{
  "num_key_value_heads": 3,
  "norm": "rmsnorm",
  "init": "uniform",
  "init_std_down": 0.0,
  "lr_mult_up": 0.648,
  "beta1": 0.95,
  "lr_head": 0.00731
}
MLP neurons of a small language model. Each row is named by its layer, matrix (gate and up: input weights; down: output weights) and neuron, and shows model dimensions 48-175. Each number is 500 + 25 x the weight over its row's rms, rounded and kept within 0 to 999. Numbers have three digits each. A neuron's up and down rows have the sign that makes its largest values positive.
Before each neuron's rows, "fires on" lists the tokens most often at its 100 highest values on Wikipedia text that the model never trained on.

fires on: " made", " with", " in", "ing", "ung"
L3.gate268:491503459480492489525499492533476531500487509492488510503521470484505488507508514515540520509496528486465483501515477547506461489511503517463452489518512430465569447521522514556501443503497475498493530488488533430490518459504524537498454476497502484464503550493509479505502497485525571495514470469482464485491511530494529500493483518522503472507499488521503515509501473516511501504513
L3.up268:484476480450483521539499478502528558509478505502461524477481472505487496491526524547492535530493524503495462487499488542517498501497514471457483492522504463455523458536500500508516489484492507490496516502510511483475468467476550517526506537450492519503500497485465469488492488492522499515463491502455483493488547460512495488512522533458549487486492495509505520522445498517532520539504
L3.down268:470474549490533464528510462476547521480499556486523506480475509484443521517501525525511518551493514491494485476517494513497549490466514517507486464497518517496520485484497514487523464489438452518501488489488511514490526506505552476470535473476477458492464486476488485527503485472487520499543466492452492493502533515498505434479505516501562467473499516546516522501505465503509470505515

fires on: ",", " ("
L7.gate257:487529474538544456488492477465474472522520440498475489455496504485506485521497498512523481506468486522504487490516547495502477490503522485484500525457525496484476496503497471481481470522535491507506529468515482502507516492466507492520521533505482455499467516522489537528519506544475497456463474474485541497526524481458529509518503529445504502508493525524465509503513497483523499483500
L7.up257:481457517534472556520496545505480510509514481498508494545499484510542552501504503543493506515495514448499514482484488510516537472472521500501520477473505534500510465478493530520496530492503530502514470500509515454430466486474502496513528519523497502465508498550476506549466490533514501526478509496499482537518548501505483487509528469530527478508481524488525461558514491512507502458510
L7.down257:523501476515524484476464510487519514480494469504492502481489505496512512479468510488507491467477520529576511500521475536547539457494512514521486479519530499552497452497476486495528499485473515484503520487529508473524547532524492512484516471520500505472471493557509514487534543525514491495463521493501507497476452530501496477529512515489521508532509536460507526484509494481491477511527

fires on: " and", " of", " ret", " while", " before"
L8.gate292:491498505525494444522542499543509520523480469510478501460502487489480532489507460498499530504486512515499488552499510482478505471525457483516462498476467458486510479464475478496479466467447522491482535489491471505485517457463493528507457547495485514515507518477553497497457456508471490525482490527515478500496485454531502528535464513437506497501513491559479499506505507507505478502456
L8.up292:519494516544499423491530501510483466521490435497498521518529469453538466466504459509487510501513482491479507473492501495431510470492522506475472478469480566544518515506533459520471533523485512491497516496481505550503475491490523504543487550512517487525536518470479539519517517475509495497525460501508484469531509455528505504511475510458513534497485471517506506513503495519503458539497
L8.down292:522497485515520487456518490513475480484464526507498488475510486504508500524518462521516536516489530482453494557496476475541493492449524489533494499504469499490494504492484467493497496524489494479467476488469448499508514482496495453465469508490527461554483487496462488539495472504484487492484477507501505527566514488510495510511455449441495523472530528481528494504512495539507532465477

fires on: "s", "ed", "es", "ing", "en", "d"
L2.gate245:452484537460495474506481506454526446484496463481496470512504510481535513470456503519488493495518501520507511502501514481489499481507515530523544497493500540506497459560483540524474516465477498486493514528518471493461501518450462526481491511493524506533460501511525519474453524546436496492484477471493492459485465504490526511427488463509510433523491525469492484503487497512459522458511
L2.up245:489485497511547528482561503512492496537469538495473503468500492510530521530514536513480503499493520478502522496481527513479518506484590501524493490517540534496496527536517547509480504478489560488504558499477480533494492485498493480492497510491527488505517521510521491479477493511458537504502518501495485482515483466505476524508459465488467563477517523506439484539481518508539483506515
L2.down245:544470472491553485465504507561515480524463500466507512490491486530507485481519541480520477484485516568546516465520524542523477511505512501448469489524512491520503511476529517510475527522537487485487511515499473498504516507537558494531509490474530476499511475500526503475491467459505510488479508543533463489512464531476511494523533481460474533494478507491483511512500521509525440492491

fires on: "e", "ure", "t", "in", "o", "er"
L3.gate493:505470521494510520523495505498521491510519531484498478461519501472518539456495481461500529507525512497478509523484546515510517534508509503505505516510513438500527490456503552510485475451472490505499535492478448521477458527490521492519470515473516454517479468506515475482534497474532485498524539485458531554528534473501500510478481508447490510515551471501493462483514527495511503512568
L3.up493:499543517479517532515500480497469485467513511511474504525544527462530529518515516521504551473500471507479509531504477538507517510503524530506520541501529457483530488499480483518513511534539536507468504489497509502517510502485522455506501499503501481527522523543531481485500466477560497489469531476476505464502546523478468511523560517464489489511475448498507483514524490497457459551491
L3.down493:468540479517534479477519535478533503502536483503495494558492488534499479478514473522486492494482512481513531486498488520542509455480453463526462503507479504489470537490495512450470515506499450497522523544505512512517495501514486518512505480499499477522488519478484523514485471520529506480515481491519459491494501560531522477489462462575534507517526517496469557526497493490512513501496

fires on: "n", "o", "i", "op", "y", "or"
L2.gate99:526494498504525452502544520504480470495506513539512500499494480486482487469509592482468508493488527503532504475514532495524522490491511477471524512488530469473532456484510496502534499440502521503479480497526544493519506511511493509483517515475487524519472489520480521503486550462515516513525508497505542501472487518461521497500505533503500487541492478517467489496458539516504464515484
L2.up99:505489510490512476536482498525477500483478472456472525488506483480510510520468545489520467517525504485526503516506522519499488509513446478531501532542541494528521502513525511490467537502502497522536530500492494508508503511498479496476518442491511484519526489483521476471478542504529499522498450523526516422485482488509495506519477482491518505504486502492446494501515464514532494510468
L2.down99:515479475489509474513519459474513480515484455526485492490483475515555501521495480516482546477496486491492483475485500522499490474514538561524515475491496491478513486471492502536550462487513473509496543499478537508507500480428521523504488529561527482478498485526477490522501458473492503523482496502491524528485520437483515497505518506463523454545545507476485502530506466488479507526507

fires on: ")", "1", "0", "O", "3", "a"
L7.gate495:520525528505544495553518514516486552493507518503527485510524503501533499484524531502457464483527472490453506492496510493516456502474493492483481497510476509489485475495527491483492446496499549520501502493489499479498518476469499545492493502459478527524454491505493528520501478507507514544538479500496521502494478487524465534516462515536517512520478534472448523531527493500411530534490
L7.up495:497530467528498497516509538536519510505482518509496454543513532467525501515507543510528477483505529541460519514448481446527467484499524540539466467495490526513530534500532543529503456520476469509486533483483458472479530510484491551484520495486500537490502484465519519503466499456512505556517516460518527527513489516456489511488514524508497462523495502507509527478463548529477482534508
L7.down495:501529515487515494472490534522494472508490488485529477462477538515453511489501519499507491465493504473472518532527538501538508500574484495510548486504480475515509510480459525492498495515501476505492497512489523529549469535476518556525536524485509508471477496497521523472512529515501506505459501487522514514522497519483452485506542532528481548509503458505510529496532501512493463547542

fires on: " |", "."
L3.gate275:513559499477467482542514474482487524537484511479466542502488523499508477471425534501460525527477519477484520492538522503490480527463530477521495485514551517476496518524489508524494483513468490565444506503538510515497452507497509503510461525501478537454483522470497507548496513497513483504486505488522547517499538512485531509541475488510466522511502491507508532515454491527527461474508
L3.up275:489528500492476532504497500502499519500460523503509541475496504463517526515517477523485482493529543549494506489498485548481523509493547466507479467513543485462495516516496530532445478495482503503480434517533500523467507487469508520475453495507517508519493497499450509499495520535492464490534516438514505487494502503473489470483479488488482469490472459521513534440532526433493517508512
L3.down275:532499506532465475520491461505526509527530494551446510453491533538496516498541505521528446494525472489528499487520521509484529488513517468450513482504519500482497493505485504481492476506484525470472462473496530466476495444502499515517492484458448503476536517529506482444501510486476520479504477537504512467481478541437467527516485506516503538538488520532501557478516499523492496521451

fires on: "e", "ch", "ed", "ge", "d", "^"
L2.gate294:482528466519508493510427476518535488558502521528497455483525471506548473493524488557533506523503539492479461482493532491477466510543462512512501488493479457538519470521545524503487494501499536521500478521511491491492510534492505490534489479512486516522505515521505487492503552455456519479475544432521532517495518506488507483489513470458465487495494500508494497514529524521428513488506
L2.up294:469454490497504502471515512476543478482473516500502468507540464537504520496480572493481505479456473470540497487509539544480485527483493502504499516514508520506513481493484490489506498490510444510479479513502484482477517574537456507532476501517490498512464486462509526499510506503516482485494492530511488507494501533483503486494505524505501500507527526504523489493509536518447498539504
L2.down294:492504499458487515453532519497474510513521457530502512494511495469491506522490463446484473517495485536510511507526499476523513497474547499505523511500497493512456487517509579537512504534522503505502541556555478523501509515481511470475525490489527481530486514465525485491474493498575548471514504522489505488515517455502481496468492444518533487532527515526532526470470459517510507546470

fires on: " |", "s", "y"
L4.gate597:510534515508499487515531485522511519493489532503503451495514487513522478491497507506485465486525518541559515482495489527535503476527473541447514489498507488496477493528552512483501492485468480463469452534544524487448493502525532526524528490468467478494485523478509500495441513474538546518492520505499549489521499492521545505520498485528535527513498530480482517553516485465576495501479
L4.up597:553503508466467495503511468483481513458459522470511480526501513477530521458459499515463491464493504488525485499523496515561478510518527484505508523518474473504467522495492538525451465525502457481505473516504486492494525531535511500517508442538470479448538542473484496490450530513491501488485510494528511499501475471466509491500487495512521550470503517437520552500495465533525505495481
L4.down597:458513458535488491518495473500521524542482464531489465522513476480489508489489508505515518513501480481543526490480497491501555473504517490476534545537503466503480473516489520515497500512501509478512501523555553532523489524548438506493503458513516509520508501519493510530518514487506530511525531484528532472479562462468524501477500520478531465557488514509456489473525470469541520509465

fires on: ".", "{", " 978", " h", "′", " ("
L8.gate246:496525526527474551501522519494483517467465498519497514518511501488531496480495515515476489478469525555486530478493474515496504511552488471502528550458478509469510498567509456485510492497518535501542505484465477517495520491452503504503489465501495533535471514513492493500490486532496513512457500527483511480516467512486498479527533503461489533522473541502495519512487490518459505498505
L8.up246:551482504487473532543499526507521457520429508506474504483487451494490494490489521510532488505508515495521482557529504487526463490521528489510494493501486494492558478484506488497505501498492491508524511541532474484491521504510540502537485495503486451510468483478481535510548472463500517476480504531483490495579494501465490515485497492524486494559502536468499470475520467466460479458497
L8.down246:533498533459513494478492500488509520500551520504498542507510506500477509433539500434500481498508455510484508493453489500504505448458523489476512515462477517441537510496506526506472478530504501507476478466495503491485511502550539552506535495500508516522478518562462462510485493535528506512496483539522531482533535484486478502454503506550481497464479534508510531484521505513548446514517

fires on: " a", "A", " A"
L7.gate91:503463497511478502508435489448491513451508484486506510504536502523481516537506525507447490508493498490486512493469531492487456531468540505483525480499546484487501457500478534457508473562458483519477496532522529558530550517506505530514546500452491462484489522499500515497514531476446487502474530473515482510521479498509523526512490514515523493504477499515510512482509497496514505486492
L7.up91:534522508509474494474468526503504496506540449514530494532489516471565477492484544489496487527509471472533521485485557507459470507462486471478527456506509437483465491504490518502536482494508489499509514485466521495503465528470504554472516546464457476535513501474447505467543510494510464505488498514520514498520475485498509482479481542510502505501479484543525476528501516495493466556466
L7.down91:436497494507465504517532530505520545498526465491503522498501483544526462504487497535447469501529510501497511554516486478516459486498513530513527504502444509489476518529480526479501479554498443510534514456476512510493535469510526427519502469456461498524455508509510497537494508490512464484517507513471489477499481529503533485553519479483512450538453497517505512509516514503493516529524

fires on: " and", ",", " of", " social"
L7.gate540:517519501495504508488518513496473478518536505462481492504505474480526502490498493514519452462515456504503467465544535455518492488511496514486472498507526450465512442473492497492490505505466513456506484518525466506507534519533524544542489554475468484528551509480535507491465508465528538496492560525485501499493535465546531482501530502503511508493482488503494459464494492475455490473536
L7.up540:505482526526492505538476453499512504477511483448447494523479521488546461485512489500463517512517491476490482487432497492470507522504532445494486496490534499482501495503504554499511488489510486541515522477503490510462499475523487543445470546473432523509520497549483538485517516514504533473518487514510535521491520472514532498505508496455526507507481450500475495492534496492451490487473
L7.down540:529505521522480473502519496522498475475500494494496510487533477487496505484532520506500522469494516538469512485527565456492459531503519485495502485483474464508524487508511510491519476525475482484506530510480522517522486475498482454445511475533509487499572513508485536539523497475490506471499460495470475532528520472436473542519538499455517491489516509467521528494536511512527510503478

fires on: " |", ":"
L3.gate158:502483523519501480518441466484504497517515527503522541524515486489505485485497478461480515483535515517523524492480498498501488526501524475498502492522529502493518522551495508510493499486501499514478498532520499489479540467467529517499477507508503556541504553494536532553515482520492500488513501497500506509481513527504533494583464481532481478537496536481474455524473493434540505486515
L3.up158:504458480489503499507524530515484496516470516453439499476488529507512551458532500494482477486501529501507495492534491516494489498470507517511456502495504452510491503491486509503489572488536515526470519468484522496442510478448492557486503559500478512472486481485501494523488504487489472560516497470506510491465541478514525530523504489463462492500480509482474493543476474451533478478482
L3.down158:530470499499492509531496451482520487530522526487509506501482491485509522536513521423509528517504494534486469509462510528502504542523541492527469498500579539510505504482494495533540482535514481512516526491530515524471479503487534580520497495472482499514531501487536498471499481522532521511483525520526489494480478521521481525553467491483465512480541513465491547500480540483499523506467

fires on: ":", "."
L2.gate260:446488493526521519497510569503504490558519503492489483466496491532484471479496511480472508495512506527525418437486453518515473521506541485468523495496545458494514514486434483512507468523532519519506509509531499475474506513450529524477534468514517514482487502517497525507478468481445500527491543462489490476465493481488524500500512480514515485506518483515500478533479484503513492441520
L2.up260:469470492545478533535489513488496516549557523497490502463520496546476507491476513517452507481493557545536437455489532495481480498469536468490513460518497491496509489486494499492533523498504505525504521526507517482496509515487522492485505501467509516530490503482450511487456481489488501493476505454497503540513508474452543505473459478510452489527490484551493477512499511491532484465480
L2.down260:540501445497486548483494492467506536503493535502564509530489564558493484498512493488459468520478529510533494471488480538514520484500511514528492500534476526520493435529485520508491494495498494534517496484496535529516524478503518525502486486501458512460503515491466486532489487517498527565507534466491501503502521529460471460538493501525462548498477527497522509502499480517524536474503

fires on: ".", "ris", "a"
L4.gate319:479484557541529531525491508484486489493479501520523509489476496471476503501561486536513512486503489495468525509496534512474507490474527523528512490451480494467514504458531477520517451498526509525525522527507498499538502499485480514522540501492494503514522468495505527527501496516519534493516528491522453482509492495458544573539475500528516475478548474498514523466468514519516465512536
L4.up319:473477493541502492479506540456481486507494515523472505469484491541487482534527492488513474482488453515468451509502471458504494503466508511483467541489493527492480485503513501447509474492562493505481500458547504507482529448481485545480474525477484505479485456471461488494481511515522472485533545516521544503478490531487487431487432513523481510501486503497478535467480499469521507478534
L4.down319:457501508550528502511543555476521448530482515500486526504484503498471500534500531489500523491522492493492507534521483488485512465488462496551461480499496493458475517515442518449468469496496474501485504504524489475514492493465495518485545504505565521500505523493464465505485487511504555514502481479463522504512511518472501452465455495464484511477516501508488474466480510505521458514505

fires on: "f", "ä", "hem", "ph", "str", "fr"
L2.gate200:497490475503510541470499473532539495507509480486527496504565491488533472468492532477498555483488521512457451492501508458514527516515498504506489489497476499459493476496451474486524526482507495527480511487506561523537495521468479491503493465514488529494498503522499475504544479474511523522509509427533515547495522526551503508516502481499492477468516507535523479458494510486500445497536
L2.up200:528471489487505448500508502501480529541525457495513477477481502524516504511501500447548535491451519497503467524525528504505500497534502457490530471475510520471535516527523501522504503516473515469483527519488505521504558495481471511483510533474491505480560486471506549522510532499468471479488526469461495540447481516511493496486534504472488494479472534523517492523509512513550491475472
L2.down200:529493497523494528498520494558471568458517456449539449522493527537509466490459456442509520468510488464507508496467468537496487517509480544483547472510460572532489487491508525534479482512478469491477532481455493459493480512499479487505529499498499499508483524512507521523500509472506506470535477482515472470459513474498477484513531512454506498497520492517512471500509508515530501470504

fires on: " |", " L", "\n", " en", " a"
L7.gate114:524480514510531515516499555459476541537484537476537485502479506478505459490526512495509519473492487464520525515492514525531449497466498519486530482502520496470525503493529452481500510514525496508487516502510502527471528448490535475516545486505488524480481516441515540511540514498475469465476483461511485509492480477487527516528491463503515462518501484541471529531500448503496504476526
L7.up114:449503487481531499536538562512511494508526485505502490498523477507492521479514479514521529517539471520481519484518459464496506551512524498454486475452514497551491536479503478530463498523534510495466501487469508522446527477501496516458504498515495498521460509519499472529529493483486518518526491498475501480488475475459534495488450505465449482509525453470496502521486489530462505489514
L7.down114:491535499486469482491521482458509489441519533528469516453497508501504488500496491463478489502545448478471485492498481506512481505486523501519544480463520516535510491494458486498524463503476492486487510512525533529477481492498544575493493456513480505496547490533529485484506513498471517480475487485500531488470513483460512509541555499518464487499534516471493539471482511487498493478532

fires on: "y", " and", " but", "and", " though", "or"
L2.gate59:468495466523503491514511543564512511527469513480505534489533474498522501408502487513484515511518513474539455497482519452521484491540493521478491522541501523444451505524484529481484527451493502502505518523568551493470503510496526516514511454485521496501472503505529469507545527478527525516510516459503509462492446518516552484519515468514527462507462523475518459495505537500517480546508
L2.up59:506529466532470489537475528521536502479473518463515530496499444516485484471486520526485492477455531462506487515488475501543468502483489520496490510549469547509472479488499507505490542443471515541499505511500493484488510501501493496523482513507505513455476542505476503498501507507535506461488516518512545453468491477486535442510512490439503454500467484501485461497464504514558469537525
L2.down59:520501487493432472509467489515476539525475536496492462509468485452509484518516560546507469516463487495528510499483456509491521479478498497540505483497467493515486474464510511497484495481522520491488459517471487500516502491493498545516562479530516516454525482483481478513518515520531491474460538495495609497469464516505470500516524508473501489504491511502484511478483474451553457526501

fires on: " of", " a", " on", ":"
L7.gate160:482462537501465462580497527473502517544529510496507483522500516448453488493495525531482514493476455500483497511514506527523507535480528490505500441534476499487499439489459517470533477476494534545463494516476498537496497491479535508525494511481492464487435527535503498493471477480496519505511502525523473510472499506529519472496509487490493483471493452525531478484524519478507505508510
L7.up160:455478519510546520504492533499503515530539475507515461533504475529494511470513532497500488492537468521509473484542508513460470510518484498545491458520519479502525538519513446449463478507553497549550512541462474488508512523506520534473470516496481482490519465495508538501513497510465479513508508502499512485510491491532522502513464531483540488499524537522463571479483531519479486537509
L7.down160:529477500498511502463487486475469539496529548458496506472531483498484539508490529463541497529475543504534524502473487496484495461497524508521530485507495479534487497491516477470508484586508458461524479476529541494513514495494489505541511469471507511499506502473446480506451476466502504525530510524499492495432512482502503493509470484493505474493516555515452504502504506522514513503486

fires on: " O", "A", "O", " A", " B"
L4.gate90:475488543509479489485496482471537523517504526537519533508514511540550489520485474483464505509502452534514472496509522547496493511511485506521484527563476521496475489510503527500483513481493453502504518508492483474493510498479512508522485517481506479521519496476489494496522495479528472512452517484513488474517509509512530521463541483525510448557461444486523522530536524490463543445538
L4.up90:422493505487481539516522530532482459499505506473507486523476478513533512438519485494506514474534471496460472538473528463537478480465517501500495475508490501491436517471510499506529494482450513495461506485522464533493480517504491489526444497503502512487480503470557533506509476498474513523520500487522514495517466520509480469457489437466523532502475515505515470527474528489501506529517
L4.down90:435504485505494510508540506482528513501516505522559457517510546519528482541486464485485494501495477490580485496479498532510531473505497501527521483491486465495455497501521508536490496511490467472545512475497498512509504480494486484493500524511499478526533477475451506491468488530511454554457538500496528469474505504509544519515519484437523523542471499495544507496506536505469557495502

fires on: "A", " I", " Ha", " A", " a"
L8.gate5:470467526539480489494470488505495512500492533542512519524500523479540483544476492493508487451511486495489493496504471496504483505475519472505504493510529499509462498530507444505483489571509528527496497492509470483485504500499475508543488512485464483530536492518506495504494509456511482545466498502466442485504479505533509510551481482483520483548508476532506538533497519463436505485485
L8.up5:502526521496472528488485520491510509517496476499515533519491498485525499474528476487507476517528477496545470493499478479534478531508467501504461468491510492430457496507505473488523480508484500510487493449455481555467480478516529539518508471487500520517508490502516510500542463536478518511432513486488485509541488480475530544567515501471480523551475512488487496547540488494519509515520
L8.down5:453478505512469516503473524467512469527501522516525524512522509475511450487469508493510510458499524468540501508525482531500507525490475444535460461518470510495482482520500448474524491485494486485516515464495547483462447474517491484500513485469464499567492509521448505444517488530472520494507515529527452475432490479494513505528516479503509497497495524491490493506540492500467527522534

fires on: "s", "ed", "ation", "grad", "erv"
L2.gate352:474481503539512501512481465514512499474525510499501454475495526522537536509446548485500499472501497494505508481496479563481491509483490474542540504522452510442481475531515518516529537510514490516478516496489509472489482492537499509469492534507509510492525498560556488447437469508485449489444499500501504550455498497466527498517508530497474493543475492502489447503546507502542525502536
L2.up352:475498490497490510474532481487512505483551502533509521465484512485469537495490451533487501478482485540559498564509527473505486477523494482497480485514573488494508463506539506506487489508536540495536464487504499511497470451518436472421509495486459458519489496523506479508527507512464490507515500513473495502492508490486488525499488474499470488505547438494521510485447522466477541511485
L2.down352:511463506509496470481494504513455493477493534521462471502498451512516516451543556498503460488520529512464511479508491500495543530545477493496492460488493481481519489519511516493489493497500490506480495496480519504484516476511514542527494473442544517490518479533455504465486462474484456530507482493510478534495507516484521486527507474476465521515474536487497492495519481490520497558503

fires on: "ing", "ed", "d", "s", "est", "es"
L2.gate257:488544487448533502466473493504526486465538508513499522489469465456523487464471453493506509453488481514510510468483497487538507495494497525503499541453502490487468497472489505526457467490468526509492497523508496501457554499504512490540525524530484495512538523481551539529518526500492490489503519506538556480507516507469518547486485432514494516484492529512521461537540523515455474476473
L2.up257:466512457507504505506499511472516494492481497466516482532487501480460490555449554466509464475508532480488539503472509467542532489463454467522491511482486561480493517495502499506504504487519445484521516539490491471505498487483510540503475499519489511482531452541514430509462483480473510493470507477533452513474484489530501509468533505561483501516507499545493487485481550490465523530506
L2.down257:526473499477471495481507489475533471542509535517518487492511501499498516511519496497492493512419442511536478474529529562508531506512516473533457493497529484497464514506549497517489494476494490485508462486505519490516505470478521475538503513507499501496510506458505491520495471462467469528447514493501497491558506462445517553498476451491468494506536463527507551499497519508502509526464

fires on: " (", " −"
L8.gate159:493510524512499531519505520472520483477457525475453493539463499479484455523536478447543523497541504486490503477536468502486513507488468510500481501471489553488500482535490497507522467520519512504509468517527504456514500459483512456538485498483515467507484499523525498490486503497529480502504510558538462487489522500519502473519466470476519453473494499471538507533488494498472521475479
L8.up159:472511500494504544529459505481533504482486489483490480484492446492466516529467458513529514477439490488503518503496464507513476499505507479472524461449525524516496481504467487482507543494544497488543442475511505478499536446489525541540495490478507489502484513521476502538524525513530497504458532522504488507499496495513541495526492463538552513516494557473518490545493503485516531459492
L8.down159:475510537441534506486504547516521496482543531467509471512509494536527471425505441473489499503469543499487520461475504505497536487489471485502494468466477520548503505480518462474505540534530526522488531518469480484458519514547500494498498474468527533498469471537466495486533493498505479508492495489500458522484524485485496492486499467503511477551533486510525479459463513504531469517525

fires on: " Al", " al", "Al", "al"
L4.gate107:496500526505495473521512488533531496536512521494498539493464508522512538475521497507498483507501508525492471506484502504518517490475481469495519475469543566504479550509561528500482460503514473512437471519496486485511496499504522492485551522480495481442454472471494455554513468491477515454523530517472475526516490478460477487491514565468522440517473521502500482496488469493498517514459
L4.up107:491478523492454519507541491533503482538474477470479510474497510500514482537504496519472529490489531497545511530508493468502482481449478474502485507464510550530496527531551523486501508521504487534468519510481479505490496474515488524520536473469532526509482455505498506562539498532480499522514531456476515490515495467487471521495494554496533479533448531555485494544508471480529487504483
L4.down107:494467513531437517485509522509509502469511528498512498457494500508472495458464489532495522497483522522462449451477451497509527495530486475491456467497519496539461523486490496492474482464499489510498491484529445499484543500532481472495527476492515500487487425515525505529508519518508531535521532495485483545447495489489476565452473532502512538515490477546483526512505525503547522544471

fires on: "s", "a", ".", "us"
L4.gate321:477468468491501489503508492436483434500491497486460545494451549552469518516503498491510560517487464487479456513496521503544501457481505519490496509505507533502501508522529464496499471454512494508415550488539461522478507471487479500448526506493513486520504454531520473511517446530510529489500514505490505513535479519510531521540460476461470455488514474500511483497527490487505513489467
L4.up321:446478521513515491517505529513514504476479567491489475501467478479484532495500544517539481497497499411506448493465503502485489475507534471513518527502501471447439458511520497479464497513471516522482498502544550518481527539520501497538502497501476543479491476487464517470506532496529526502544532506538505504507525500460479519514498491531483479495490485513467491443463493487509509492496
L4.down321:488482549530500477491539487440487475529475518541482514470464518529471543502490470460482503492516526539506491533548481500503505487476445498507513469475503482489490524555555466511534497481523515509483508511511443480496500465471498459509495487501515475519513488509459494523487472522489505528500472535447518478519482491539518495457472506481521484532513546491506509509501501460502528504536

fires on: ";", " or", "–", " and"
L3.gate309:504474504511488503504495476502503499500507492501513471499526516528552497458514493525495521511480475542506490522497494461506513483535494530479506506486514498522563501472505498426491528502482541485573443495453512548484479545499528522540515497549499447451561524457487483502518440471496492558514499488521508494531541499537535527523528448503516528517474450499490527505502502522515459497483
L3.up309:522475505491462486502489534502477521500521463494529489521489475499552477477511526545492523521468503521482464484534487473534484463545451488503508474457511477533495516489523540473527501471490502540547463512517498535536479527461515495543529517492538489472529481500465472494450446512499507504493495484501492488510533482479528538506521491491503548502491463495485520504470464486529528488462
L3.down309:503475476499505525487513480516473496489463503513518483513472496518554497487448527553487528509465475502490483528526487512519543471515503549468476468474501509486500491495475487466471510505509536494576513485482463508508522519545505551463521492514483491501509506510470507512519468508540484535498506498515535467489537543502527536532531535519528534530483493524501521507472481536491498502466

fires on: " al", "l", "al", "in", "an", "te"
L3.gate55:491507506520425475477493467563483484474539493491529505496497487473530488493503512520508493513509491524520494496477533435549497479479473507488529537542505509488482502556453523526482521475482478487480482514522491477479484474467528495480489482490507485522447530475466486513540553504493523511495487479487514465534495486506472489448480522537535449497483499520454489534498490503505493504421
L3.up55:475500492508462489556520446523496463533527465510508523539483518521517487513465483496454503508512523558502511493516520501512509478509436480454517499496522497523505447554492523524501477537502501532482508471503506477498497487516522524528543530536492516489481507468475518538556525518512509457465521502497507487515489505486439489520504511452468522522535504509525513486508491518538506525482
L3.down55:490493511488499502533473478486495486494457513522502540531467515592498496500506437523511543536506545505503472474477472494562465489488519502493490505530473463496498521451566491478519469504533494553485504509504486511465477486493540513472485493518513472525527506534522479475506526516481504487479505527509457546468485523488475490444503514495462483490507528475531479510516495530486547528497

fires on: "s", ")", " century", "4", "5", "0"
L2.gate341:494477496491520516501521513532508514521549476504520483513562488502516487509527482494496454491508502483504490513498524480505474477538521476519554501540514501497494506465537531458453483510474544551475522494467537479451528492465528526498489507521495542514485508510534502523516515496452484481475477471467477523524499493501528525462501533501484515512492503539468436504533489510432474539506
L2.up341:514522497519553507474539489548531471527548482521558482528537471474524545499531543494462484504509480460531481511520496526475509555482493476468504499498453491490525476483510504509483502514457434501473510494495500499475519507500494482499481524491500525499482514534489520489531464486512519531469566479546531481530492490506499473518511492496517496493505480485480532510503478506559490539517
L2.down341:510475491509454478479519505475504485492535511511521463502482477478468469505534509476542462545483495497530472512516524526484512461533513510469469483527497485494487456518533480521483549516478443477454485485510443506503496488493509474447494499509542501496481519477474505496483537494473492544454500474484502495501517511451508493438557522510474538534504555498533485506527482511509498531477

fires on: "=", "ib", " Bi", "acter"
L8.gate409:571472504550534471485530494532492525470518512475503484507510500493529483516549493498481497507489493490499470495498524471465509505542469523521420470518503491500531534501489495533477505475497484534515456510480493508499469534493504486503491459506483526496504530479543500485445491508467496475523515501500480443519487457455478543526503493512454473513558487516529504501488523497489473504511
L8.up409:515501501489504515457505492501508487506507513491516495498483473496533506482508460467478469546520495524493483532466478470476487513511545517508492500472508478503505475506513549461474495529545503483518490492486500515502535527524464467542508500506504490479529517526483519525449499460499464445496586500479550556557508462480503500472494490481490490500489496491487469480468501525509523494496
L8.down409:452537486539494520498521479501535506481496473489464527492481488526488492505504504509516513513550509529504488504477498514519476480511497494501472532514462449465488493541513551511449495506497490498506483531497506510530501523498469502499443524505484496488487517522517495515494546436502476544494525519513502525537462488513504492470510468540495537476463487471544484507463485543461488511458

fires on: " and", " cont", " ir", " der", " &", " or"
L2.gate50:480508492495528538459486493538507504442458453448480550521520524503512476485524507534502501471463514534478474506506531489507458507510498512505524461543477473540498477467497507456508500494498506481504488497479501499486533473522504523558532518493514507512484540501491506470490492538502496523537483520505536487506441485489496475515462502466505464495487500487515550480503509535505457503503
L2.up50:478527483495491490465503523499468500540489508499512537516485534498484474481500553486491561491489504518508516484522517475536492520492555473513525509486488497493505521491489522476506511472481503503516513489502501507453530527474522581475471489509560507458512491487461534528489511521484512475477457508493485517529462484525522500481512488455489502515469465517521472504472539493537486496467
L2.down50:494521481526473555463490442519512524484515473457531512505478503502494492477491505553475486516494506512510491506475510509480525547515482526505502495545490512505524531477531503506518491496468527503556477502499463509488502492533513468469523504492498534485505491517484538488467498536475489534522498488496503472522480517500475484475510476453527514450485518542522545490497489487481441491445